MLP neurons of a small language model. Each row is named by its layer, matrix (up: input weights) and neuron, and shows model dimensions 0-127. Each number is 200 + 40 x the weight over its row's rms, rounded and kept within 0 to 999.
Before each neuron's rows, "fires on" lists the tokens most often at its 100 highest values on Wikipedia text that the model never trained on.

fires on: "ro", "RA", "Squad", "the ", "attack", "ing "
L7.up362,175,216,123,204,185,179,192,171,266,217,211,194,119,200,144,216,205,185,159,267,261,214,180,128,267,264,171,200,228,240,176,209,156,266,142,244,211,248,175,218,231,173,161,130,207,206,229,268,219,164,201,184,222,224,197,87,162,267,152,191,170,186,268,187,169,157,194,226,258,238,196,194,238,235,184,151,237,172,236,135,157,224,225,129,301,202,169,203,185,272,174,149,215,262,168,296,214,152,196,188,214,178,269,186,233,170,266,203,138,215,209,131,183,201,232,143,242,181,180,231,184,178,155,167,242,167,129,287

fires on: "| ", "ak", "disc", "occ", "end", "ens"
L7.up99,204,214,266,202,179,152,193,174,217,204,223,139,206,193,197,154,221,226,200,193,174,196,216,244,201,129,241,171,237,150,198,194,191,268,159,94,242,172,201,245,175,236,230,220,234,207,269,226,164,164,222,192,181,213,117,199,222,170,223,192,175,217,189,217,178,206,211,155,246,271,219,246,227,165,242,156,237,196,257,165,160,179,150,165,223,203,212,209,133,227,182,207,234,257,196,193,171,247,175,205,173,239,292,187,180,199,247,227,203,160,182,258,230,227,160,284,152,239,239,194,216,179,242,235,165,213,169,181

fires on: ")", ") "
L2.up385,160,158,160,177,182,234,176,221,188,182,157,226,141,206,179,290,173,190,148,142,244,148,211,133,221,149,243,242,235,281,207,238,250,180,146,212,190,282,198,197,216,188,163,182,165,166,206,131,212,267,254,218,253,205,210,261,167,210,175,222,105,254,139,208,257,161,234,231,257,133,226,239,140,179,246,211,243,219,273,276,157,208,211,204,149,254,220,157,171,210,148,195,227,302,170,198,177,204,214,241,242,183,286,247,201,150,151,99,113,180,180,177,215,196,191,189,238,164,219,161,191,221,190,201,183,177,216,272

fires on: "m", "mi "
L2.up73,178,186,204,185,201,188,188,199,224,149,139,147,124,183,152,183,248,237,194,255,140,176,280,270,197,160,179,219,194,211,208,200,176,186,187,262,279,221,161,205,231,188,235,229,166,208,155,135,212,220,212,183,170,157,183,262,244,197,160,271,276,209,266,201,165,239,195,152,174,230,190,242,232,230,188,197,244,238,220,104,239,144,263,215,133,159,248,157,154,182,183,209,149,238,120,190,129,220,196,292,165,202,150,206,204,246,204,175,179,251,185,274,231,243,218,298,221,205,239,211,171,184,238,220,196,206,310,236

fires on: "| ", "as ", "Sport"
L8.up190,208,196,166,193,194,206,212,176,182,195,198,192,242,221,173,236,237,156,160,156,119,165,176,165,193,159,216,104,206,171,219,172,278,199,243,275,208,155,177,195,217,192,162,162,223,187,210,215,234,216,231,235,261,170,210,207,186,277,194,266,242,200,193,223,176,182,185,176,184,251,266,144,182,204,248,161,217,238,134,182,252,187,223,147,175,92,228,146,238,190,243,259,239,256,117,231,225,227,196,219,276,163,201,183,248,237,244,153,266,143,275,158,188,180,202,200,129,210,193,269,129,284,138,198,203,59,238,237

fires on: "| ", "0 ", "final ", " ", "record "
L8.up18,131,246,231,266,198,206,191,207,241,207,223,215,223,197,211,205,205,218,179,271,229,217,221,184,253,160,175,146,257,216,183,171,237,189,133,217,215,159,222,242,283,210,129,236,213,172,269,188,213,176,208,140,198,226,192,279,177,163,146,131,237,179,214,176,164,179,194,188,224,253,186,244,152,145,172,134,237,242,238,247,192,227,244,241,238,190,89,260,158,210,206,228,117,284,160,197,149,232,194,168,154,144,209,212,206,265,224,199,148,174,156,223,210,236,186,177,180,242,181,199,148,221,213,229,141,146,208,206

fires on: "Gr", "gr", "/ ", "rel", "pr", "tiv"
L8.up384,194,173,186,189,216,112,155,128,202,253,189,246,202,91,228,219,210,225,210,136,242,183,248,240,204,168,177,186,249,225,244,162,220,203,154,187,177,230,159,196,216,257,213,191,161,230,184,213,191,110,172,222,185,212,275,198,162,171,275,196,223,220,212,210,219,158,254,132,140,105,222,218,72,166,191,208,177,212,181,195,231,221,191,307,92,162,222,202,173,297,194,291,173,238,268,154,238,242,170,261,230,216,168,212,201,198,236,218,178,225,130,218,140,240,261,162,266,178,130,189,175,121,144,201,219,207,243,148

fires on: "of ", ": ", "by "
L4.up735,212,191,204,142,234,273,153,271,226,263,177,246,267,224,156,202,192,241,159,214,299,202,153,263,234,307,154,288,224,264,180,196,123,212,139,201,173,146,215,125,295,169,258,205,205,230,174,203,187,223,213,165,256,244,133,157,184,158,208,144,188,90,158,203,115,186,216,207,222,279,215,238,120,266,221,217,239,250,173,187,171,213,171,203,179,241,220,188,222,164,215,231,170,224,157,122,171,174,216,232,157,172,154,154,201,219,218,199,217,282,218,133,199,170,214,274,184,174,213,167,247,191,197,231,175,228,224,224

fires on: ".", ". ", ":", ": "
L2.up567,220,243,200,299,300,228,198,159,211,230,158,95,209,260,183,184,210,192,236,194,261,175,161,238,207,230,210,199,201,215,191,240,156,174,265,189,251,227,205,253,184,192,198,212,162,122,211,208,230,180,221,232,225,214,239,178,211,246,169,202,213,241,227,171,135,211,178,187,205,193,121,166,148,195,197,268,179,237,244,165,169,247,172,246,234,268,238,212,225,161,179,195,229,183,214,190,127,179,168,187,217,156,221,162,101,200,225,209,153,179,208,228,231,156,212,260,192,217,240,156,163,175,177,199,151,227,205,283

fires on: "\"", "(\"", "["
L2.up388,215,234,183,234,178,226,207,234,260,189,140,204,161,213,189,257,142,169,233,156,148,181,237,270,200,270,212,202,217,185,243,246,195,230,250,198,147,206,229,200,192,157,245,267,281,242,155,234,184,299,174,132,246,208,147,236,101,162,219,211,174,254,188,196,147,188,248,180,204,282,227,149,192,178,259,237,242,171,208,161,199,228,185,205,209,218,225,160,150,274,251,144,166,132,176,237,199,264,170,148,209,215,257,214,154,196,235,241,134,167,173,193,287,239,195,224,154,206,199,178,180,214,195,161,167,228,253,236

fires on: ".", ": ", "\n"
L2.up307,201,158,105,229,266,249,109,240,163,181,214,144,238,171,195,193,225,213,235,130,159,197,187,184,213,228,218,208,211,217,195,243,161,144,206,153,177,192,211,228,164,231,242,141,153,200,219,169,221,227,142,243,208,152,211,131,216,223,221,225,305,203,207,204,204,141,207,183,203,170,211,136,193,228,235,201,212,228,224,195,226,262,184,165,228,233,231,227,296,222,212,173,139,213,250,207,111,170,138,191,207,224,236,185,210,247,155,261,105,133,156,192,241,252,237,192,135,217,229,204,316,244,234,139,227,234,199,205

fires on: "us ", "up", ". ", "ing ", "res", "You "
L2.up278,186,201,180,159,171,168,292,187,237,244,237,223,145,250,197,184,163,162,181,220,188,230,239,225,290,265,238,141,179,189,155,176,172,170,167,162,237,157,189,242,226,189,215,226,231,164,255,299,218,241,201,236,194,172,142,186,213,169,211,167,172,166,167,207,241,252,226,153,281,224,277,155,165,213,156,195,189,221,219,211,236,188,209,172,269,195,190,167,235,142,152,197,136,197,184,190,213,208,186,214,203,256,201,207,141,156,264,226,223,169,225,278,242,194,273,212,258,227,110,219,235,197,163,179,252,180,228,221

fires on: "| ", "= ", "in ", "for ", "Title "
L4.up511,138,237,199,188,184,236,216,252,169,208,208,205,262,269,183,229,143,192,207,220,280,205,193,257,224,165,230,95,184,203,137,202,275,213,213,255,217,203,235,172,210,194,187,199,268,261,229,175,163,111,125,255,189,178,222,157,187,150,156,205,228,214,79,191,266,141,210,234,236,195,183,187,259,243,232,243,199,273,210,230,127,239,205,188,205,175,197,192,166,168,224,259,212,228,165,196,212,209,167,204,180,165,180,182,199,165,225,260,176,207,168,231,171,223,143,198,282,173,203,210,188,113,286,164,173,286,249,153

fires on: ": ", "= "
L2.up629,132,262,204,208,228,157,160,250,178,229,272,186,224,200,128,209,169,227,263,195,262,225,115,280,255,182,237,174,225,210,172,175,256,235,226,149,308,192,209,241,198,170,218,199,247,203,290,171,176,209,230,179,177,225,202,166,239,212,180,197,115,166,125,168,234,217,212,188,184,211,261,182,126,159,222,169,231,204,147,180,233,157,211,212,155,219,200,209,143,177,246,195,253,230,145,169,219,217,172,191,218,206,205,235,213,230,179,208,180,224,170,284,188,248,180,174,158,147,218,233,121,227,180,155,243,211,154,162

fires on: "\"", "is", "'", "ak", "ne"
L6.up305,171,245,234,199,185,251,309,224,179,146,182,183,138,178,239,202,246,145,139,145,197,136,170,215,201,242,207,212,290,112,250,292,207,278,219,174,218,143,197,157,250,159,279,256,194,234,252,209,209,242,244,201,215,187,192,258,165,156,208,282,193,198,219,202,227,204,274,177,160,240,189,188,177,227,247,159,201,172,201,163,166,211,180,201,216,235,226,245,199,145,188,180,141,237,227,243,196,213,181,167,238,225,202,178,196,204,232,203,202,273,150,139,242,152,183,187,194,181,179,182,223,156,184,187,132,224,152,153

fires on: "K", "("
L8.up753,212,158,141,194,218,134,142,159,216,250,155,175,205,255,208,132,283,232,200,282,178,244,146,181,235,154,210,245,107,156,135,262,175,219,215,276,239,171,204,209,210,234,130,192,239,190,258,237,194,133,211,189,159,247,180,220,145,154,274,263,225,170,137,192,214,171,132,244,248,247,183,157,206,225,232,179,218,238,141,167,157,205,189,136,226,182,244,188,264,223,156,174,253,171,201,208,210,161,203,178,237,224,154,159,187,180,252,203,207,165,165,204,195,176,203,204,258,189,175,165,169,270,195,238,253,212,247,259

fires on: "Ph", "not ", "can ", "an", "could ", "ES"
L6.up467,216,178,223,209,296,197,216,119,232,201,167,250,192,189,231,220,249,162,161,197,163,230,197,276,172,231,219,283,254,180,164,206,176,173,146,258,250,212,188,208,156,188,259,253,212,156,212,197,179,199,270,152,281,219,217,189,188,285,228,179,154,260,203,203,187,171,206,166,287,254,235,231,153,213,154,232,142,212,215,201,252,311,167,193,150,225,269,171,237,198,240,210,224,147,214,313,170,245,144,215,171,131,236,201,212,183,147,208,208,157,130,131,183,202,192,140,201,168,177,195,283,221,195,161,164,213,186,199

fires on: "of ", "0 ", "or ", "= ", "life ", "Apps "
L4.up126,166,183,211,133,156,239,156,215,146,252,319,191,214,187,209,203,229,334,191,221,227,113,145,232,232,196,178,228,236,254,221,182,200,124,261,169,302,221,222,171,201,228,180,167,213,117,244,276,199,215,187,215,256,225,205,140,231,144,144,168,210,227,207,146,198,219,246,217,164,168,239,207,201,243,263,187,203,165,207,248,193,166,197,168,242,162,251,175,250,181,173,233,171,217,144,145,180,153,192,208,196,165,189,149,193,163,246,217,138,306,243,200,254,191,202,214,221,212,136,182,244,87,216,164,207,219,154,178

fires on: "n ", "ey ", "son ", "a ", "ston ", "en "
L2.up343,121,158,215,113,167,195,185,151,161,184,227,217,292,238,210,188,241,170,228,158,234,186,198,211,151,154,171,187,185,213,227,233,251,267,198,152,224,211,172,157,204,137,174,116,303,306,186,216,200,206,223,238,176,258,198,166,221,210,181,160,288,161,158,161,233,228,298,172,303,159,200,142,195,187,172,182,227,181,146,235,277,183,140,167,226,193,210,183,180,248,277,198,144,250,181,128,236,166,233,155,193,227,197,168,231,200,244,192,217,168,238,280,280,134,258,208,180,214,280,139,177,205,191,226,133,265,210,175

fires on: "or", "M", "an", "for ", "in", "7"
L7.up724,203,270,211,205,131,188,78,212,263,206,151,237,177,162,187,207,227,229,181,215,154,152,211,229,186,147,182,231,186,219,233,240,137,218,203,222,298,160,222,203,162,217,235,205,195,197,185,167,261,171,164,215,221,197,173,190,152,238,142,224,160,270,150,145,205,215,188,269,117,221,192,240,278,196,241,202,214,242,129,278,228,277,154,232,142,208,217,208,155,162,227,211,224,208,186,191,170,241,239,123,157,172,126,219,199,221,164,214,224,192,178,212,187,206,209,154,162,233,152,223,147,220,191,258,208,221,201,198

fires on: "pro", "con", "cons", "emp", "Pro"
L4.up584,218,174,238,273,210,254,259,212,146,169,219,211,228,193,132,185,216,229,229,213,131,172,183,180,201,205,190,250,145,197,225,231,207,271,156,201,234,160,196,179,213,162,283,200,190,165,209,188,185,242,227,233,178,136,237,210,246,252,165,192,188,182,182,295,177,278,190,176,198,300,156,205,187,121,299,206,174,193,251,218,232,217,140,231,195,199,187,253,171,125,206,111,255,246,220,222,231,187,194,221,183,256,124,167,202,149,178,169,187,187,134,290,187,227,130,247,238,178,173,180,133,179,205,170,224,202,162,172

fires on: "he", " ", "Col", "Hol", "Christi", "le"
L2.up482,280,137,121,206,182,253,178,209,268,188,219,215,208,191,188,212,179,239,180,190,203,184,121,200,185,106,283,259,135,177,271,167,207,229,195,162,188,212,184,228,175,165,237,179,241,210,286,193,170,193,152,196,258,220,239,232,185,277,200,109,187,173,198,189,234,202,196,172,116,180,194,239,211,189,206,120,185,228,174,217,200,201,243,294,263,145,184,252,176,176,239,184,239,195,205,137,205,140,216,233,168,165,184,152,178,160,261,162,222,203,149,219,240,214,185,188,222,248,221,232,147,281,256,216,153,218,134,206

fires on: "| "
L4.up344,218,208,194,226,177,178,192,227,148,219,189,243,174,221,141,195,210,147,246,157,197,255,237,202,209,135,204,176,179,150,205,220,185,179,219,139,194,160,215,243,271,120,281,214,231,150,198,162,128,204,177,149,173,214,212,224,199,143,264,204,233,226,113,122,165,159,167,226,243,165,200,183,242,272,154,260,215,151,243,177,237,177,223,164,210,191,216,229,207,244,128,215,201,198,225,217,228,201,164,188,257,153,193,178,155,222,211,221,201,144,234,203,120,234,225,242,184,169,196,216,155,241,200,290,169,203,217,228

fires on: "Gr", "gr", "l", "prom", "per", "sc"
L8.up373,207,223,194,197,226,168,146,161,215,247,155,206,216,152,205,180,186,226,180,190,250,198,270,227,241,243,79,160,282,235,243,222,202,162,198,243,195,187,199,196,184,238,249,227,234,173,201,264,159,208,134,199,181,184,201,125,184,190,247,239,190,242,168,199,197,190,207,278,131,182,190,195,153,187,208,240,216,150,235,200,213,284,222,164,197,198,232,184,149,197,226,194,222,233,234,150,127,84,159,224,201,283,106,190,221,251,190,268,161,256,188,186,259,180,258,149,221,183,132,84,200,213,197,279,258,150,115,185

fires on: "| ", "Votes ", "than ", "limited "
L4.up146,297,292,210,178,262,191,199,239,193,167,207,252,199,187,156,174,206,154,262,185,194,267,228,128,207,171,196,245,212,157,202,171,176,242,204,238,248,209,175,232,212,242,188,183,200,250,276,198,198,250,114,155,165,186,237,172,224,146,192,209,281,196,180,194,157,234,172,206,165,170,226,218,256,163,240,236,179,232,295,140,166,219,160,117,209,254,247,153,221,245,208,192,247,216,154,218,218,172,207,249,245,202,241,198,176,218,201,118,222,181,218,180,259,195,204,256,254,211,121,120,159,199,195,250,226,168,217,252

fires on: "| ", "1", "7"
L2.up741,176,258,197,176,173,175,160,157,252,195,237,273,157,210,173,197,253,219,226,219,202,227,172,194,195,236,212,237,146,137,244,254,216,192,225,162,288,222,197,215,241,130,164,186,217,145,179,201,280,182,192,267,171,187,124,252,132,148,221,201,165,194,162,203,160,221,207,172,215,107,218,217,217,201,159,208,212,227,134,223,263,260,150,168,213,135,164,218,215,202,173,178,205,259,237,235,178,185,216,227,220,102,166,223,163,272,258,184,217,219,204,246,218,227,280,196,258,253,164,272,173,210,149,183,212,173,182,217

fires on: "ch", "ing", "Brad", "ay", "ask", "Carol"
L7.up671,254,83,175,219,221,186,204,189,236,167,171,142,247,197,265,163,191,132,212,215,223,149,206,193,204,216,255,197,206,183,178,195,239,216,190,150,189,179,227,162,201,248,201,259,272,276,189,211,232,217,216,192,253,168,162,209,200,186,253,170,206,157,159,155,193,229,192,180,201,175,163,200,214,224,218,223,148,168,226,175,191,138,132,204,123,265,173,248,220,305,295,290,175,110,199,183,248,222,306,130,236,257,186,164,231,271,233,248,229,225,153,177,234,179,195,218,196,230,112,132,191,158,232,132,203,304,187,155

fires on: "not ", "\"", "so ", "or ", "very ", "way "
L2.up184,207,237,206,244,220,122,221,245,247,110,143,245,131,160,273,229,167,243,265,174,170,213,290,205,239,220,230,216,251,161,188,189,174,210,144,191,229,213,232,239,182,236,140,220,192,178,168,236,240,224,152,154,234,223,189,159,145,232,237,186,163,141,196,229,240,140,191,230,254,235,185,204,181,196,227,195,209,259,280,262,228,233,213,236,293,236,217,220,195,209,146,208,192,137,145,196,225,254,207,187,151,250,161,240,120,191,213,215,188,108,140,192,248,256,181,141,218,273,172,243,174,187,226,254,228,153,208,219

fires on: "m", "p", "pres", "cont"
L7.up237,200,273,236,175,241,207,156,221,192,164,195,236,209,233,166,250,256,271,174,207,174,196,167,221,194,139,169,171,220,283,260,217,136,196,245,181,215,142,205,212,242,147,224,299,194,191,195,193,218,136,166,209,181,181,234,221,176,127,191,98,196,147,252,229,268,233,196,130,212,187,199,197,232,206,188,218,169,213,287,191,272,173,211,227,160,198,149,157,163,155,169,192,120,210,224,172,208,166,191,220,161,178,188,232,258,194,123,196,125,139,256,225,208,254,203,251,209,212,183,123,213,167,222,216,172,250,222,298

fires on: "por", "Min", "pro", "adv", "(", "the "
L6.up699,175,147,150,199,210,194,184,140,139,180,147,214,158,204,253,185,212,275,199,181,242,232,218,171,186,188,186,181,176,227,205,177,155,182,189,203,236,178,180,163,187,174,186,166,202,171,172,225,251,197,135,145,180,253,221,172,178,210,254,224,161,213,175,233,226,180,198,179,192,239,180,143,231,235,247,178,174,186,200,150,180,189,222,169,256,139,314,206,177,203,195,198,180,181,135,203,173,312,192,182,220,308,180,197,192,175,152,187,268,168,223,293,132,164,200,241,233,192,132,148,193,213,254,155,219,166,195,213

fires on: "|", ")", "'"
L7.up198,168,189,206,190,172,269,222,176,260,186,215,244,169,207,241,270,219,216,155,220,207,182,221,155,205,148,194,281,266,196,195,175,165,146,225,184,201,202,254,188,207,259,174,158,194,174,199,220,123,235,215,210,203,203,167,277,213,237,255,226,174,194,217,208,133,176,259,166,230,203,263,257,148,109,145,155,197,225,178,183,196,242,212,210,221,152,231,233,135,205,174,152,160,180,198,187,105,241,252,168,189,169,197,179,183,170,201,172,220,244,185,217,193,218,241,243,211,149,78,251,185,242,211,174,213,193,216,284

fires on: "| ", "1 ", " ", "0 "
L4.up301,203,170,153,165,162,294,239,249,213,193,129,230,156,281,213,271,273,190,173,217,185,254,176,163,222,170,146,193,195,197,194,286,220,200,285,155,218,183,204,163,174,172,190,205,125,202,310,188,218,256,173,173,140,176,215,224,128,210,209,223,240,213,162,103,189,196,178,137,169,147,184,254,215,322,157,206,249,202,186,219,210,144,179,217,232,183,244,212,207,219,163,177,216,247,194,159,118,207,184,224,178,200,209,191,256,141,187,159,216,256,239,145,218,236,205,140,180,223,208,228,136,221,254,182,84,126,200,263

fires on: "when ", "while ", "; ", "if ", "though "
L2.up397,198,127,202,132,179,129,199,208,146,195,220,187,221,150,267,171,143,93,200,184,202,165,181,280,160,204,129,173,263,279,194,263,181,200,192,210,227,180,213,271,133,193,174,207,221,166,242,161,211,168,140,233,244,215,247,204,119,263,242,176,280,167,201,204,144,160,108,246,212,154,211,166,189,223,261,278,236,195,152,234,219,199,179,233,202,210,236,200,176,157,183,206,120,203,221,201,186,215,205,177,259,251,262,231,210,201,187,179,136,139,178,262,174,234,238,231,196,198,191,195,210,185,239,156,182,249,239,152

fires on: " ", "is ", "can ", "could ", "to ", "E"
L8.up17,206,280,200,203,259,143,193,133,247,208,211,232,159,181,190,208,219,268,194,226,217,250,252,200,183,188,170,187,223,233,252,168,169,57,184,255,242,169,243,172,222,210,224,235,255,156,200,223,238,253,162,246,189,220,276,244,192,173,147,266,227,251,131,227,112,183,207,169,191,200,217,242,205,228,162,122,150,245,184,199,214,223,158,229,134,261,227,201,292,204,234,185,211,163,215,305,184,272,240,196,168,176,273,142,217,152,175,182,160,242,169,215,284,138,185,181,209,202,220,199,225,247,194,149,235,169,166,171

fires on: "a ", "son ", "each ", "is ", "en "
L2.up83,135,239,134,165,193,149,199,235,190,202,196,166,266,180,178,220,195,223,199,248,276,215,187,128,166,177,274,182,191,228,168,223,144,228,179,196,216,263,140,242,281,240,211,139,266,231,204,271,252,183,261,171,187,178,168,193,216,125,265,210,179,224,197,133,219,274,229,118,269,208,174,145,223,196,223,214,182,189,196,203,187,209,208,171,243,154,122,205,203,228,234,223,206,212,210,224,181,212,200,212,154,248,177,230,210,126,208,198,126,194,171,220,229,240,252,224,184,184,163,142,191,200,284,231,118,263,176,138

fires on: "L", "V"
L8.up642,183,198,220,263,114,273,233,169,133,258,145,227,189,224,238,169,189,249,145,201,267,267,156,161,264,197,172,243,221,187,196,185,226,175,203,257,183,217,224,189,237,254,225,215,193,144,231,204,201,171,259,214,199,116,213,155,188,197,250,225,213,125,145,177,227,198,98,220,148,187,182,252,213,179,119,207,171,159,256,254,207,203,164,251,173,203,250,196,154,220,270,257,189,165,169,225,213,162,229,234,169,182,266,156,119,255,257,198,185,192,212,230,180,188,266,198,148,221,198,212,204,184,230,184,195,191,229,180

fires on: "E", "ES", "ä", ": ", "eum", "å"
L2.up79,197,256,213,241,228,179,159,219,219,154,236,156,256,219,121,181,213,198,232,171,259,123,218,282,216,242,188,209,173,210,197,212,250,224,232,219,267,154,243,213,157,150,188,177,236,162,182,164,231,160,234,196,213,232,108,197,175,187,241,203,304,240,280,294,175,193,182,165,276,184,251,206,261,206,243,176,266,194,276,223,205,251,145,148,197,202,187,217,203,226,206,194,173,217,249,204,246,208,142,211,192,251,219,199,249,174,151,141,248,193,212,199,207,222,148,154,187,240,202,158,234,165,134,180,203,231,163,229

fires on: "end", "ew", "dep", "inv", "d", "ann"
L8.up70,174,155,211,163,325,175,185,183,196,171,268,205,249,203,168,182,288,155,188,193,194,191,151,195,139,224,256,155,224,137,159,193,219,164,177,206,186,214,225,289,165,270,155,175,173,216,162,250,195,251,255,190,160,234,244,230,168,192,166,181,212,209,246,244,187,120,181,224,227,210,269,214,164,221,188,173,222,231,270,186,170,180,232,198,178,169,317,182,274,292,281,198,222,213,202,246,208,194,229,229,171,244,204,136,129,178,195,189,242,169,247,172,257,177,164,216,247,225,159,149,168,208,155,167,248,211,201,208

fires on: "| ", "18 ", "8"
L4.up529,136,189,241,197,249,192,241,144,187,145,196,206,221,206,194,226,237,77,198,250,209,183,226,185,191,102,262,179,194,191,212,188,196,192,178,180,140,116,223,106,213,300,173,175,202,231,207,195,138,206,205,193,218,228,164,184,190,236,188,277,233,164,237,192,193,232,214,215,164,250,144,214,176,160,287,220,156,241,205,179,198,179,240,194,130,203,175,191,238,142,124,253,269,202,212,166,238,247,169,209,255,189,116,208,204,156,213,201,168,212,211,161,188,260,186,214,153,205,127,212,191,197,174,143,137,219,217,195

fires on: "their ", "the ", "military ", "his "
L2.up619,217,283,182,156,213,208,235,115,191,221,184,219,232,212,217,227,223,173,240,162,204,143,254,156,152,156,195,184,117,228,196,227,194,196,146,192,206,145,165,158,217,197,216,196,290,262,149,114,236,161,229,218,189,246,274,116,240,281,216,189,174,247,190,238,158,222,161,194,214,207,140,201,288,251,191,217,179,179,260,172,188,216,166,247,200,150,205,330,200,209,172,222,249,218,221,230,237,223,124,209,202,192,212,251,204,167,192,223,171,257,172,252,153,151,199,157,229,184,183,232,135,210,153,224,188,193,192,120

fires on: "te", "had ", "having ", "| ", "ze", "ob"
L2.up223,161,151,265,186,188,178,275,161,175,188,139,224,210,194,211,191,111,189,193,187,199,265,122,210,203,180,213,184,226,185,264,197,235,184,216,177,174,169,238,186,223,192,226,221,172,198,229,210,219,212,253,133,207,211,195,189,207,268,205,183,228,209,194,131,146,247,183,258,135,276,140,250,160,237,292,238,223,193,245,231,275,202,208,101,198,251,222,155,237,148,217,186,171,238,199,220,187,242,233,123,187,194,213,217,301,158,137,130,198,147,223,195,247,268,189,256,167,211,179,198,191,161,168,250,151,202,226,196

fires on: "World ", "gen", "Class", "com", "class"
L2.up203,187,203,149,270,148,167,186,179,211,249,160,163,127,290,206,123,185,238,237,219,152,268,149,222,183,126,223,123,165,247,132,169,144,248,158,216,264,238,231,214,139,189,224,187,218,208,137,231,181,251,170,169,192,243,194,196,227,150,225,165,147,109,177,194,210,261,169,191,204,230,221,247,170,174,248,242,275,227,178,164,148,129,238,221,237,273,219,141,203,165,219,183,181,246,158,169,262,213,169,211,206,189,188,226,242,193,213,219,174,254,212,251,170,285,171,229,146,148,197,211,214,129,183,169,242,160,247,218

fires on: "end", "en", "En", "d", "while ", "And"
L7.up487,230,212,200,200,273,227,125,160,168,115,241,137,134,240,243,186,176,161,176,203,221,163,184,159,227,148,257,188,212,161,169,190,116,209,199,209,226,123,178,186,194,197,182,250,243,223,146,209,158,285,111,180,149,203,184,249,218,221,266,178,193,132,224,233,214,121,225,131,212,164,211,192,206,110,222,147,156,161,230,224,212,212,247,191,221,211,211,102,209,244,251,172,201,213,153,218,160,222,212,145,168,227,194,220,251,242,193,219,226,141,241,211,236,168,215,253,225,258,220,229,152,191,197,153,208,235,210,178

fires on: "==", "l", ".", "le"
L8.up706,283,157,161,137,149,223,188,283,198,232,184,239,187,218,197,292,286,179,206,257,162,218,206,206,222,250,247,101,218,237,192,182,207,207,179,223,236,130,143,149,243,218,156,150,192,154,273,257,183,119,222,187,238,239,244,212,177,167,239,174,254,168,131,160,222,289,105,180,123,214,187,123,284,147,158,195,191,210,245,223,159,282,188,177,200,172,188,166,255,210,171,205,184,266,217,194,247,235,192,228,204,190,240,288,151,203,196,178,219,186,178,206,141,155,170,177,257,139,244,186,160,235,182,205,132,248,208,139

fires on: "D", "L", "d", "cur", "Cur", "cre"
L8.up652,241,214,261,223,175,269,178,160,148,265,177,248,225,175,239,229,249,147,209,192,209,190,219,160,253,217,190,230,240,147,186,209,181,186,251,241,186,159,216,139,140,251,181,221,182,167,127,214,188,170,241,223,149,170,192,173,106,191,192,191,209,172,224,274,264,233,132,207,154,141,263,315,226,115,162,229,179,190,197,181,156,252,192,154,288,177,213,241,183,302,177,208,187,233,176,181,147,261,163,176,215,230,151,265,128,221,141,253,199,165,179,142,164,180,218,206,242,204,198,189,130,245,290,202,239,180,195,206

fires on: "of ", "after ", "by ", "m", "mid", "j"
L7.up548,91,231,214,207,173,241,195,231,243,255,168,209,179,146,146,214,259,244,214,162,158,227,207,235,187,207,206,202,220,213,226,190,175,191,171,242,244,220,299,233,230,112,279,186,216,215,237,125,211,195,197,280,252,227,196,219,179,236,245,220,235,182,149,214,84,225,220,245,202,262,217,241,173,186,201,145,184,188,156,205,198,192,241,253,173,205,225,172,127,204,244,240,236,170,158,266,152,193,175,213,173,232,141,161,175,183,198,185,245,195,245,217,181,153,155,242,223,185,199,256,176,173,162,190,188,280,175,202

fires on: "g", "she ", "it", "or", "end"
L4.up208,205,225,219,118,257,198,251,153,250,188,200,228,197,189,200,164,147,245,190,211,245,195,190,190,172,175,246,256,127,246,179,161,271,158,159,202,227,178,247,161,244,202,208,215,231,259,213,215,162,211,291,209,260,131,247,213,279,177,157,256,203,180,161,277,191,174,221,233,183,189,218,284,211,188,254,205,208,225,215,140,232,103,175,224,292,164,217,160,226,243,187,138,274,181,222,173,215,108,174,182,168,237,175,243,133,201,179,167,201,251,126,185,293,285,210,199,200,174,188,175,174,206,215,122,168,137,167,173